{"optimizer": "adamw", "lr_head": 0.00816, "steps": 5640}
MLP neurons of a small language model. Each row is named by its layer, matrix (up: input weights; down: output weights) and neuron, and shows model dimensions 80-175. Each number is 200 + 20 x the weight over its row's rms, rounded and kept within 0 to 999.
Before each neuron's rows, "raises" lists the tokens whose logits its output raises most directly, leaving later layers aside.

raises: "at ", "in ", "on ", "from ", "for "
L14.up476,132,205,198,216,149,204,147,182,195,194,183,207,201,188,197,211,238,204,209,226,205,179,175,182,216,198,215,217,197,180,244,190,216,187,206,190,183,220,181,217,223,197,209,224,191,215,213,220,175,215,195,197,208,207,213,184,214,196,197,152,198,195,180,192,165,195,179,220,179,230,178,204,215,193,213,185,234,219,187,191,184,197,200,192,204,238,213,182,185,204,195,213,225,208,229,222
L14.down476,231,213,196,206,228,198,238,218,222,238,210,201,164,179,198,193,180,200,215,193,220,222,210,207,176,195,197,183,202,231,201,186,197,189,191,199,230,205,215,186,187,243,220,200,212,196,203,173,207,198,212,196,167,166,192,246,168,199,201,215,218,211,210,191,210,204,230,196,182,190,236,199,187,195,194,215,195,182,201,237,195,151,200,220,229,186,181,173,196,197,219,183,184,180,166,167

raises: ", ", "-", "s ", "–", "\n"
L7.up496,194,206,235,169,201,212,199,174,216,198,229,209,204,194,197,207,209,194,209,219,231,204,185,186,226,192,193,143,216,215,229,181,187,197,174,168,190,176,228,193,197,210,207,198,202,218,224,195,213,183,183,193,222,185,209,204,209,184,227,199,181,228,190,215,189,240,225,193,211,164,216,178,207,178,217,204,171,205,193,215,190,183,215,192,218,191,207,201,161,196,194,228,171,206,198,143
L7.down496,207,187,168,238,200,182,193,210,188,195,182,172,205,215,189,172,185,216,194,184,162,208,220,190,189,201,215,266,195,198,191,225,196,214,219,243,189,215,181,191,192,208,188,206,208,183,189,193,185,226,208,222,183,228,205,189,208,211,176,202,206,185,202,172,205,154,163,220,184,217,188,217,193,211,208,184,232,200,200,184,207,216,184,204,172,196,210,208,232,203,210,178,234,193,203,250

raises: "they ", "it ", "the ", "their ", "in "
L7.up347,195,191,216,208,164,192,200,172,186,214,171,174,185,192,213,206,204,225,183,206,205,203,218,188,223,127,196,175,189,208,191,226,206,211,184,200,206,179,183,211,171,213,220,199,181,221,200,191,185,189,208,235,174,202,197,183,197,204,207,229,197,225,234,180,186,173,194,221,203,187,202,195,219,197,159,200,241,210,207,218,228,188,202,192,215,220,215,221,187,214,227,209,166,201,197,189
L7.down347,206,161,179,207,198,236,214,194,216,225,195,152,194,186,191,201,199,200,204,217,208,182,203,198,188,165,187,203,183,197,199,222,200,182,164,218,199,250,189,249,215,182,170,188,181,178,184,190,210,234,194,177,208,173,203,242,171,168,255,218,185,241,206,189,196,198,205,208,174,180,232,177,216,230,190,190,208,183,154,222,189,213,200,208,204,220,184,212,228,220,189,183,180,211,230,197

raises: "s", "ic", "\"", "S", "]"
L14.up550,204,225,222,206,217,188,206,201,168,216,212,200,182,189,188,169,182,190,192,219,200,207,188,207,230,185,183,208,169,205,208,197,193,221,197,207,242,219,221,179,195,226,168,193,156,171,183,208,184,142,170,229,167,188,211,222,207,173,214,212,219,160,243,225,212,185,227,181,215,210,189,190,183,205,177,191,228,234,192,229,242,206,194,159,209,215,176,213,183,202,186,210,225,190,169,209
L14.down550,236,208,212,183,155,172,211,207,170,198,191,207,187,199,196,199,178,200,166,203,203,193,202,177,196,186,245,228,170,178,217,189,199,191,211,210,198,224,176,196,230,164,151,234,167,195,183,222,214,192,187,210,196,190,199,192,210,203,209,185,171,198,202,198,225,189,208,226,222,198,238,197,187,220,211,217,184,207,222,196,196,217,225,206,230,190,195,192,208,181,205,211,188,228,191,229

raises: "z ", "zy", "zen ", "ock", "ov "
L14.up824,200,189,227,219,175,223,205,181,232,181,193,217,190,177,202,177,248,184,224,212,185,213,170,202,204,207,208,198,195,211,207,173,211,176,204,205,238,227,231,209,209,200,187,181,195,206,180,246,144,204,196,184,225,210,202,202,203,184,226,178,189,202,202,202,178,218,194,207,218,234,176,202,221,221,199,222,198,220,210,248,206,214,231,223,222,212,169,215,211,151,208,224,195,181,213,198
L14.down824,208,176,194,197,193,208,167,212,206,216,237,204,212,193,218,179,226,213,207,220,189,211,192,190,191,232,175,223,219,233,228,197,197,180,224,212,217,190,201,207,201,240,186,200,191,177,220,190,187,195,214,203,193,157,192,223,205,210,194,218,211,252,194,217,209,211,189,199,203,201,179,205,166,219,195,235,185,204,175,225,196,193,155,181,162,229,197,195,188,194,196,169,204,178,196,196

raises: ", ", "s ", "-", "us ", "t "
L7.up1556,180,196,223,173,201,218,199,178,216,208,212,208,203,189,208,213,211,196,196,217,216,206,190,186,221,197,192,139,208,206,209,197,175,192,193,170,208,184,229,199,200,214,205,213,207,220,235,210,210,183,190,190,219,175,205,201,197,211,229,190,195,219,197,224,194,249,233,181,207,167,203,179,204,181,227,210,175,221,202,223,201,202,221,204,217,195,202,203,163,200,201,211,166,211,203,163
L7.down1556,218,195,172,234,195,184,197,205,188,201,185,168,209,213,184,168,189,205,195,184,173,208,212,187,189,187,211,279,198,201,210,217,199,210,204,242,192,198,177,181,198,194,193,202,201,183,187,195,186,225,206,217,191,239,202,191,210,189,173,208,206,186,200,167,197,149,161,229,189,216,187,219,193,207,194,175,237,187,196,186,209,210,176,198,170,198,212,200,237,199,203,176,230,185,205,227

raises: "1", "2", "3", "10", "4"
L14.up758,206,212,196,196,215,215,195,189,200,217,187,195,188,203,198,216,205,186,187,205,204,188,216,155,194,198,187,214,229,200,204,197,218,175,178,193,213,215,201,202,194,184,183,180,229,167,196,196,203,207,220,201,212,205,221,270,198,200,169,189,207,171,186,187,140,232,253,187,210,222,168,219,213,166,213,186,199,190,216,232,195,216,219,208,220,211,210,178,197,211,194,208,186,203,208,206
L14.down758,215,271,186,206,170,189,186,195,207,192,209,200,176,187,217,216,214,212,191,214,204,191,184,218,186,206,182,209,194,214,215,198,209,206,206,219,168,196,198,240,213,206,199,212,207,191,162,191,204,214,243,210,216,175,177,226,206,202,225,182,226,216,219,213,212,208,206,226,193,204,181,216,203,228,215,181,194,180,209,188,175,212,203,191,241,173,194,193,188,199,216,186,177,210,188,242

raises: "20", "60", "50", "25", "70"
L14.up1989,212,186,201,196,163,169,195,164,203,160,185,234,249,204,209,208,187,211,196,197,199,195,181,217,219,199,155,175,192,187,188,214,195,195,196,206,216,196,204,220,200,188,213,187,185,184,187,198,229,165,211,223,188,206,159,225,227,225,201,210,216,204,209,207,206,200,200,238,210,199,178,213,205,209,214,206,183,200,176,194,233,193,200,183,237,161,190,202,216,213,202,176,199,189,203,176
L14.down1989,192,198,197,200,180,183,211,200,194,182,208,236,175,185,212,224,192,177,193,213,206,189,176,234,187,211,204,196,219,201,191,164,196,198,222,202,214,161,233,170,193,184,197,232,182,208,180,162,240,200,206,221,187,210,172,179,193,193,172,173,220,210,215,177,207,182,228,204,190,211,195,229,195,230,197,199,207,223,200,200,212,163,184,217,196,171,183,181,214,235,181,198,193,187,199,175

raises: "to ", "for ", "on ", "from ", "into "
L14.up988,167,179,236,174,185,179,184,211,198,174,236,185,213,196,190,208,165,192,191,214,224,241,201,199,198,177,200,201,184,189,177,213,175,220,190,190,217,208,209,194,194,213,203,205,231,237,204,208,172,202,232,201,195,211,223,203,194,209,210,207,214,249,221,215,185,179,229,223,216,199,153,205,199,165,227,222,181,206,223,185,233,203,181,227,191,208,256,194,210,220,202,204,208,180,230,182
L14.down988,203,204,227,170,219,204,204,181,218,237,221,229,205,199,151,202,180,191,209,247,214,180,178,186,192,208,203,206,234,205,189,214,208,165,204,199,224,215,224,233,222,198,206,202,190,197,176,193,221,214,194,185,163,217,193,233,244,218,194,211,200,172,178,196,199,203,225,201,198,189,218,199,168,210,221,211,185,198,188,189,227,177,241,202,210,223,143,176,204,187,201,215,194,204,195,201

raises: "\"", "o", "en", "as", "s"
L14.up508,222,205,188,203,196,193,200,197,202,230,231,202,214,177,187,188,204,224,194,206,212,192,207,180,195,180,183,207,184,196,206,226,237,217,208,190,205,181,190,205,204,204,212,207,202,178,170,219,204,192,196,200,202,187,213,203,186,228,199,199,191,206,209,229,172,191,194,162,206,180,182,199,206,208,190,203,188,229,175,216,255,205,208,172,187,202,194,213,195,223,199,210,192,196,213,212
L14.down508,204,179,215,201,165,179,184,229,164,233,189,209,190,234,232,193,188,229,173,200,194,212,194,205,199,219,194,243,182,175,245,188,195,194,211,207,176,216,208,194,228,182,185,199,236,205,239,236,197,242,238,189,205,228,164,206,184,190,201,206,188,215,180,203,254,183,215,203,170,232,219,240,210,192,201,194,200,187,208,187,185,242,175,195,225,187,195,212,241,191,188,184,214,212,214,236

raises: "and ", "& ", "and", "except ", "("
L14.up1768,175,202,189,154,182,216,201,194,174,222,192,187,233,210,164,199,148,217,141,207,196,193,199,159,215,210,205,223,195,197,199,211,187,208,234,195,214,197,173,171,166,199,199,191,229,189,215,239,196,192,178,207,199,208,188,225,228,182,170,181,231,197,189,183,224,246,200,220,240,222,182,187,189,202,254,234,218,185,202,203,162,212,193,223,203,191,218,228,195,192,149,203,173,152,203,192
L14.down1768,192,237,223,197,210,165,214,223,179,188,195,226,213,220,199,203,221,222,206,198,234,195,202,223,215,230,190,186,221,218,223,214,241,202,214,202,210,204,216,208,169,192,219,189,183,197,189,222,198,233,183,215,182,166,228,187,210,224,195,218,201,215,190,226,209,205,232,184,181,213,203,188,210,186,227,199,225,184,213,229,197,208,204,219,225,174,195,174,218,213,220,209,213,218,205,202

raises: "is ", "lies ", "its ", "has ", "as "
L14.up1995,175,206,184,228,200,154,207,191,177,156,185,158,195,215,172,219,223,202,172,169,199,189,208,197,241,216,178,202,200,205,172,204,233,210,212,186,193,175,238,214,190,176,201,212,236,188,205,232,208,214,192,231,188,220,225,219,216,218,175,214,185,221,214,179,199,195,215,199,187,188,216,189,170,197,198,171,206,207,208,218,183,178,200,206,197,207,238,217,212,192,220,217,216,213,222,203
L14.down1995,194,177,211,253,199,193,170,240,226,202,144,233,203,236,173,199,208,202,231,221,212,222,160,196,185,223,214,213,205,221,227,198,203,175,188,210,182,200,177,178,213,169,214,212,187,226,206,187,207,192,224,198,209,205,188,175,199,170,159,196,186,184,165,189,227,202,196,234,245,203,196,167,199,224,214,191,191,189,225,200,184,199,221,169,193,203,211,176,219,230,191,214,235,176,186,146

raises: "at ", "as ", "in ", "the ", "a "
L7.up100,197,194,191,245,183,211,202,227,172,206,156,191,183,245,157,226,192,208,179,204,193,214,197,180,221,186,182,213,191,195,221,205,214,199,198,180,185,195,214,205,211,229,187,214,193,182,221,191,190,204,229,207,217,175,196,235,205,201,194,211,186,209,165,154,210,191,210,205,204,201,191,203,219,197,187,211,236,200,209,168,194,160,165,189,210,186,217,202,191,190,213,201,157,206,206,226
L7.down100,260,194,204,219,199,199,232,207,185,176,251,169,158,192,191,222,182,184,194,192,216,227,211,221,227,203,209,172,216,207,226,182,209,161,199,205,191,230,229,190,209,198,171,174,202,182,162,199,176,232,189,170,241,175,230,212,170,168,192,221,198,255,197,217,176,205,197,211,219,190,222,176,205,242,189,189,195,200,198,213,235,172,185,222,189,190,159,195,158,222,183,194,202,233,200,179

raises: "this", "a ", "its ", "an ", "his "
L7.up365,202,196,180,174,173,193,138,182,200,213,161,212,192,175,198,180,225,171,198,217,190,206,200,194,233,210,240,154,170,191,191,187,206,230,183,168,186,204,206,201,215,198,185,217,200,195,194,192,203,226,191,225,185,185,207,219,243,179,205,205,224,224,184,197,204,204,210,195,237,218,211,199,215,234,176,188,232,218,175,174,208,198,226,206,207,222,192,250,167,204,202,175,184,196,211,182
L7.down365,167,218,216,221,193,198,206,222,171,199,210,202,197,205,213,209,211,212,196,209,225,193,188,167,204,225,214,200,191,181,224,214,222,199,225,225,181,233,233,207,209,210,188,206,157,203,189,246,231,206,187,183,251,206,217,197,174,192,180,206,206,188,171,208,222,211,154,214,174,199,196,203,225,182,213,162,201,209,190,174,182,181,198,191,187,230,183,196,182,201,166,205,195,192,195,213

raises: "and ", "and", "or ", "into ", "to "
L14.up394,180,176,207,199,185,225,161,179,221,192,222,206,222,199,188,196,189,210,208,182,200,197,189,198,203,182,233,212,202,169,212,216,178,244,163,177,254,178,192,220,209,174,238,209,227,173,229,216,217,169,175,238,210,203,173,232,183,192,230,219,202,201,202,229,196,196,200,202,198,197,183,220,192,173,215,180,203,203,186,206,176,199,212,235,167,199,216,225,232,204,184,237,185,209,216,208
L14.down394,202,227,188,192,183,196,219,224,187,199,205,180,224,192,208,187,178,198,164,204,176,214,239,196,214,230,186,203,195,198,234,222,196,186,215,197,218,208,200,230,194,198,171,209,173,183,172,202,222,195,186,207,195,216,193,210,166,185,196,182,217,175,203,220,217,192,194,201,196,220,222,170,192,221,178,208,186,188,187,191,206,179,226,198,199,208,193,209,234,233,194,211,208,193,220,251

raises: "\"), ", "\") ", ")==", ")\" ", ")==="
L14.up846,207,211,158,204,184,212,193,200,196,232,191,210,194,216,219,223,178,191,187,205,223,199,189,172,202,171,207,210,213,200,210,220,208,211,180,179,214,192,204,206,208,194,198,178,199,185,216,255,173,140,185,219,183,228,168,217,189,190,215,224,232,179,255,231,193,191,223,180,190,176,207,184,170,230,194,205,211,213,213,196,204,202,200,194,235,193,195,248,240,198,153,182,207,215,184,199
L14.down846,208,191,197,176,193,187,212,179,180,229,199,232,208,208,203,206,190,229,166,246,208,221,199,193,225,191,204,231,197,207,195,221,188,183,201,167,192,204,210,162,191,207,194,199,229,204,212,224,193,202,205,154,180,223,209,183,192,170,183,212,181,213,201,194,208,205,201,217,220,206,173,209,176,190,230,204,202,205,186,208,196,232,212,212,213,173,198,220,199,178,190,195,210,194,201,196

raises: "Head ", "Spe", "acting ", "dean ", "Chairman "
L14.up1365,194,193,229,168,178,195,218,178,203,187,174,184,189,222,198,196,204,198,181,207,224,171,168,177,214,184,192,207,229,206,251,235,235,208,223,222,220,221,221,191,216,198,210,219,227,228,212,238,235,132,217,182,217,213,182,198,183,213,177,189,201,197,176,251,174,211,217,224,219,157,171,198,192,201,192,192,185,190,190,183,196,171,226,214,205,207,210,247,195,222,234,206,178,184,192,211
L14.down1365,200,193,224,192,196,168,203,188,194,164,170,185,188,218,204,203,237,188,203,201,195,210,183,208,202,208,166,206,212,188,200,245,208,196,176,212,208,213,180,223,219,196,195,206,190,185,198,195,212,192,226,190,205,239,162,224,163,187,235,200,209,195,189,198,194,180,201,228,198,186,210,198,255,203,181,180,220,217,180,210,178,182,179,203,222,207,209,220,218,199,203,209,195,183,189,193

raises: "him", "his ", "the ", "a ", "an "
L7.up148,181,203,210,185,199,175,171,218,207,204,237,200,217,223,194,164,192,190,172,204,208,182,214,211,212,195,230,182,219,190,190,186,206,186,228,187,209,213,190,209,199,216,194,176,215,222,165,207,212,164,164,202,187,182,179,211,181,191,225,189,224,187,192,185,221,187,198,153,287,188,229,209,213,217,213,213,238,197,192,213,195,216,213,177,227,210,209,219,179,194,232,191,144,168,231,191
L7.down148,197,204,188,217,170,214,195,205,205,232,173,212,163,193,177,218,180,181,191,205,193,218,208,212,183,190,225,213,171,183,194,222,218,189,194,230,203,171,229,174,219,192,218,181,188,203,207,181,194,186,219,202,225,222,216,202,203,213,218,185,184,199,173,242,143,218,202,242,160,190,191,190,196,194,181,183,176,224,166,197,206,192,211,203,169,202,210,186,199,213,193,224,211,204,187,217

raises: "(", "as ", "from ", "respectively", "in "
L7.up1897,195,206,227,226,205,232,200,224,192,224,224,218,174,166,216,182,197,192,224,209,213,168,191,198,244,193,233,182,167,204,232,186,202,207,193,189,238,202,225,199,221,216,215,198,193,201,244,220,177,168,186,192,193,194,191,204,181,161,199,234,245,216,237,235,192,196,214,212,196,210,182,211,198,199,212,201,225,212,239,187,146,212,197,151,166,213,202,175,177,215,185,202,164,179,219,209
L7.down1897,203,221,212,185,188,207,198,206,233,217,217,225,200,204,226,201,208,163,221,205,217,231,191,231,208,217,181,164,206,213,201,186,224,169,181,192,233,189,209,180,199,206,212,190,198,203,193,228,206,213,220,213,204,208,181,203,209,203,190,215,224,215,249,250,191,236,173,196,148,197,195,166,204,214,199,196,173,194,226,197,182,169,188,192,229,192,172,175,198,193,176,180,225,203,196,157

raises: "with ", "of ", "at ", "to ", "al "
L14.up748,182,192,208,209,197,196,191,200,178,207,230,180,176,197,206,208,185,228,216,225,184,180,197,183,188,161,220,202,174,191,215,192,187,217,179,224,206,195,231,196,226,202,228,200,191,160,192,190,189,220,185,154,230,192,216,212,234,190,194,206,226,201,208,208,200,214,200,204,218,211,144,219,201,169,201,213,217,253,191,197,193,190,188,167,246,202,193,231,214,169,186,203,202,180,219,217
L14.down748,198,209,220,224,200,207,231,202,207,207,225,191,193,191,250,223,194,171,181,213,188,209,191,215,190,189,168,189,178,185,155,184,193,195,233,225,245,174,196,189,221,230,196,177,169,195,175,166,198,190,172,205,201,175,212,153,177,196,229,206,197,199,201,233,183,161,219,191,230,213,216,193,181,198,175,221,186,182,204,166,185,183,191,182,236,206,184,216,159,196,190,229,198,225,217,215

raises: "for ", "at ", "to ", "in ", "– "
L14.up292,186,196,198,196,181,205,205,175,170,187,175,210,214,222,187,209,218,199,204,193,215,178,194,209,203,238,199,190,205,222,220,174,194,196,191,204,219,165,170,202,199,202,199,205,206,221,229,204,190,194,221,267,196,188,175,219,219,162,205,186,236,195,179,210,188,246,178,172,219,207,180,226,167,218,200,183,179,197,167,233,239,148,213,163,223,210,201,206,213,192,184,193,183,217,204,160
L14.down292,201,205,197,167,175,174,191,218,164,179,203,213,184,195,186,296,217,196,197,216,217,192,168,222,199,210,183,185,191,193,213,205,207,214,208,202,177,163,211,208,176,173,223,224,173,200,210,197,190,184,200,205,201,215,160,214,220,203,208,204,183,185,188,202,174,174,198,198,207,190,214,232,229,202,166,204,178,216,198,212,187,186,203,172,221,203,192,190,188,196,185,213,222,307,173,190

raises: "to ", "they ", "he ", "for ", "she "
L7.up1137,222,182,223,221,207,215,230,199,155,201,220,199,178,177,205,206,191,208,199,236,226,200,210,215,228,190,183,179,193,227,212,241,207,166,187,229,193,216,198,216,192,238,189,198,185,212,216,187,207,204,182,193,198,178,202,208,176,175,241,186,194,214,171,156,179,214,199,201,223,202,240,200,203,228,199,180,201,192,193,234,233,218,193,174,204,190,213,224,160,203,212,185,186,197,190,196
L7.down1137,193,173,209,183,220,178,192,241,179,239,219,176,189,207,198,227,209,227,189,193,212,206,181,212,215,163,210,197,175,197,239,195,206,177,164,202,194,172,193,201,217,219,193,179,218,206,177,189,214,222,185,184,190,231,217,213,206,232,242,224,212,200,190,185,206,156,229,205,220,167,197,168,188,197,182,208,208,202,171,219,201,186,213,187,197,185,203,201,194,178,179,216,211,235,219,208

raises: "| ", "is ", "was ", "has ", "appears "
L14.up1062,180,187,249,188,200,197,184,232,176,194,199,233,188,188,194,199,197,183,226,198,206,227,192,177,213,174,199,172,204,184,208,222,182,164,162,188,209,233,185,189,195,235,215,210,205,210,188,258,201,192,201,194,202,180,240,222,175,170,214,225,235,182,209,213,179,226,235,168,179,220,204,205,204,175,217,189,206,219,163,200,211,227,237,154,172,232,215,237,189,183,199,233,195,200,206,189
L14.down1062,230,239,189,214,197,193,193,229,213,196,201,255,182,236,196,231,198,206,218,171,207,193,206,200,203,214,224,184,175,200,183,191,189,175,180,195,206,201,215,189,197,187,204,196,190,181,186,226,203,177,207,187,198,222,217,183,223,198,157,201,216,213,254,231,206,162,211,228,226,194,193,195,203,236,219,187,184,183,201,259,190,210,214,171,203,187,204,187,211,219,196,197,148,216,210,191

raises: "of ", "and ", "at ", "(", "in "
L7.up1998,198,202,205,203,196,214,207,198,210,196,195,204,193,187,210,197,208,188,229,203,214,209,161,204,266,195,233,194,197,208,178,191,216,204,174,169,181,183,240,211,175,200,208,205,175,204,205,247,198,204,176,199,212,189,226,199,181,216,204,200,240,206,192,232,154,188,218,217,225,214,179,227,220,210,227,199,220,204,199,246,168,177,195,190,198,231,203,177,198,217,160,227,171,204,205,190
L7.down1998,189,222,194,186,195,186,200,211,195,202,226,200,170,162,188,212,192,219,183,203,186,223,202,187,187,212,184,202,181,197,181,219,198,175,196,235,224,207,169,203,228,201,218,179,188,176,187,175,200,186,225,171,194,189,203,170,257,190,223,206,164,218,217,201,195,214,204,206,169,192,243,174,211,206,204,210,172,167,198,183,246,199,209,173,222,194,209,198,203,211,218,205,205,235,181,191

raises: "to ", "for ", "from ", "en", "by "
L14.up650,189,237,219,190,198,232,194,174,189,196,176,206,193,212,196,171,189,181,194,212,224,200,193,205,213,173,195,218,163,200,201,219,237,176,148,168,194,215,220,214,171,231,212,208,222,189,205,191,213,204,210,213,207,201,226,197,207,166,182,195,201,183,185,225,211,213,174,223,172,159,190,224,246,160,238,193,192,199,210,230,199,187,231,205,175,211,202,193,241,168,165,213,223,181,213,212
L14.down650,210,221,194,171,213,209,217,222,226,194,231,213,189,181,206,187,197,201,213,225,195,213,216,216,220,207,249,196,233,181,167,229,164,196,214,212,220,200,207,196,191,188,199,178,231,141,166,201,214,237,220,196,149,196,186,194,224,222,207,241,195,195,182,169,165,208,202,173,170,192,225,165,198,187,202,233,188,199,208,204,159,206,188,205,184,203,184,143,202,213,223,178,194,203,220,203

raises: "in ", "from ", "with ", "that ", "on "
L14.up983,213,228,215,213,209,190,197,195,194,203,195,235,224,178,171,203,191,196,185,192,199,194,224,227,238,175,193,162,205,198,195,187,195,216,218,146,211,204,214,215,151,215,178,196,218,190,244,192,188,202,217,212,219,205,186,188,183,202,171,208,205,206,211,155,180,196,222,199,202,195,170,206,186,199,216,202,184,201,232,165,191,205,187,223,213,178,244,242,190,209,208,170,207,170,206,168
L14.down983,212,194,176,186,235,202,224,199,206,240,199,196,201,182,215,179,198,185,229,209,219,208,188,204,196,195,184,194,207,207,192,199,217,206,159,227,195,205,201,208,201,188,204,191,206,195,176,191,204,178,208,189,163,179,184,179,210,199,203,203,193,179,155,215,234,200,199,222,217,202,226,234,190,215,212,185,167,217,141,194,262,204,226,206,246,227,214,185,205,180,190,227,233,188,162,201

raises: "1 ", "2", "1", "2 ", "3 "
L14.up1885,232,187,199,213,181,196,166,193,199,226,202,200,216,209,194,211,205,185,203,206,146,215,199,163,239,206,189,198,210,197,177,211,236,206,218,230,263,213,210,205,191,196,201,185,186,161,200,198,202,202,166,203,218,210,199,209,188,217,184,198,226,179,224,204,194,215,183,196,225,209,193,207,206,196,191,180,221,217,208,238,187,236,190,196,220,223,243,190,204,209,185,189,212,201,202,222
L14.down1885,199,204,190,190,198,183,188,193,191,175,200,198,177,205,199,250,210,195,192,192,194,202,195,207,203,213,215,213,212,185,200,192,196,189,196,228,183,241,186,165,202,191,202,213,185,197,216,243,197,220,179,199,201,195,210,187,184,196,190,194,190,199,220,217,198,183,191,228,222,236,206,203,199,189,206,208,181,204,242,230,193,206,190,188,182,207,188,182,168,193,202,166,236,217,159,194

raises: "to", "o", "do", "oz", "ya"
L14.up1069,204,232,196,219,215,202,208,195,195,233,210,214,199,229,200,188,214,228,213,182,208,196,182,217,169,164,214,199,193,215,232,209,215,193,200,224,193,190,187,195,196,221,213,205,193,209,172,215,195,172,191,195,186,199,191,198,222,197,215,197,212,205,228,194,197,173,208,200,180,181,189,208,213,180,210,162,217,223,199,205,229,188,220,181,199,214,211,214,185,190,193,240,204,196,225,228
L14.down1069,202,217,197,198,204,204,199,198,209,219,195,261,157,194,240,186,204,181,190,203,169,210,192,230,217,207,169,224,188,205,208,167,203,226,227,172,184,224,221,188,199,191,223,218,203,212,210,197,194,186,243,202,188,160,152,187,180,206,186,230,165,209,160,187,230,202,209,208,198,208,196,215,210,183,175,222,204,222,163,175,175,209,184,210,234,216,203,205,204,174,187,185,202,193,205,199

raises: "in ", "the ", "mid", "at ", "during "
L14.up801,204,215,202,198,178,205,192,211,213,183,177,251,198,168,189,189,217,193,194,217,227,178,204,189,220,191,220,183,195,210,217,206,206,200,192,243,195,204,161,228,197,180,227,198,201,227,181,178,206,150,235,199,216,176,205,244,208,181,203,245,237,197,223,223,201,221,180,177,213,204,187,192,198,233,213,205,225,233,186,218,201,197,199,208,197,183,175,205,259,168,161,174,175,175,213,190
L14.down801,179,184,174,188,207,193,187,181,187,197,232,199,198,207,213,219,200,198,202,224,217,204,167,212,200,201,177,220,187,206,213,197,211,185,213,198,189,223,220,186,196,203,185,206,173,221,199,230,200,193,139,207,204,204,164,191,210,169,218,220,189,194,189,189,188,218,194,207,233,220,198,189,196,201,187,199,201,191,188,183,203,188,200,189,197,214,238,179,196,163,210,204,227,237,181,172

raises: "|", "| ", "and ", "ants ", ". "
L14.up470,206,211,219,171,212,235,187,160,209,192,209,204,201,186,224,202,187,219,181,205,164,204,186,233,205,157,190,174,209,231,216,217,206,208,208,191,203,168,216,177,202,198,223,189,192,195,213,199,190,177,173,193,187,169,177,182,238,183,142,233,194,219,199,180,183,178,188,201,194,219,220,206,168,156,239,175,189,239,201,188,224,217,183,208,239,227,203,185,203,220,196,193,216,197,241,193
L14.down470,209,210,206,218,166,217,193,197,182,196,178,220,162,206,166,203,175,176,201,197,197,162,218,207,175,210,217,210,195,186,184,219,226,198,186,216,170,234,190,217,212,217,203,206,161,191,203,204,213,213,207,199,192,205,225,196,200,201,219,187,204,176,229,199,224,209,211,235,189,240,248,212,179,211,176,205,222,184,205,257,181,153,191,183,160,201,205,194,144,214,184,198,197,178,202,207

raises: "s", "es", "(", "\"", "."
L14.up1582,176,193,188,206,189,191,179,202,180,192,195,209,194,247,174,164,201,184,209,195,198,217,188,177,224,215,202,191,231,187,204,193,197,227,242,183,219,180,216,220,200,205,175,216,145,180,196,246,185,204,233,224,200,176,214,188,170,193,208,202,241,200,205,183,217,207,211,193,223,172,181,203,193,218,187,182,220,200,208,204,225,204,200,180,215,249,208,197,229,217,185,197,199,215,229,229
L14.down1582,220,230,181,153,215,196,253,226,205,201,232,190,207,215,158,185,187,174,209,218,200,193,206,196,187,185,204,237,216,175,173,188,172,193,218,228,172,192,195,203,226,165,190,213,232,198,194,209,185,218,215,146,204,212,249,209,180,157,202,202,194,189,228,192,201,174,208,192,213,220,198,180,227,198,192,192,196,188,228,209,193,212,175,202,215,191,185,184,232,211,185,211,196,209,193,225

raises: "2 ", "4 ", "3 ", "5 ", "6 "
L14.up164,181,206,181,206,177,197,182,198,200,213,190,183,228,194,200,202,204,206,166,241,197,228,209,201,218,200,211,175,196,211,205,215,225,201,195,227,201,201,180,209,190,203,191,183,214,217,204,203,230,213,180,210,201,203,205,181,170,198,208,214,232,215,214,237,186,217,168,184,214,163,193,196,216,199,201,194,179,217,178,236,194,207,197,184,198,172,209,219,243,216,174,213,187,193,182,195
L14.down164,232,177,187,230,188,199,164,218,199,206,233,171,203,214,216,259,190,200,189,182,250,192,221,191,213,202,223,189,198,198,205,187,214,205,196,230,194,201,214,206,191,206,226,213,182,179,213,234,219,223,218,178,204,202,185,190,183,185,200,194,199,199,213,230,219,204,165,200,208,195,188,218,190,183,201,186,180,196,176,223,220,215,207,198,160,155,204,195,181,205,188,186,203,242,214,180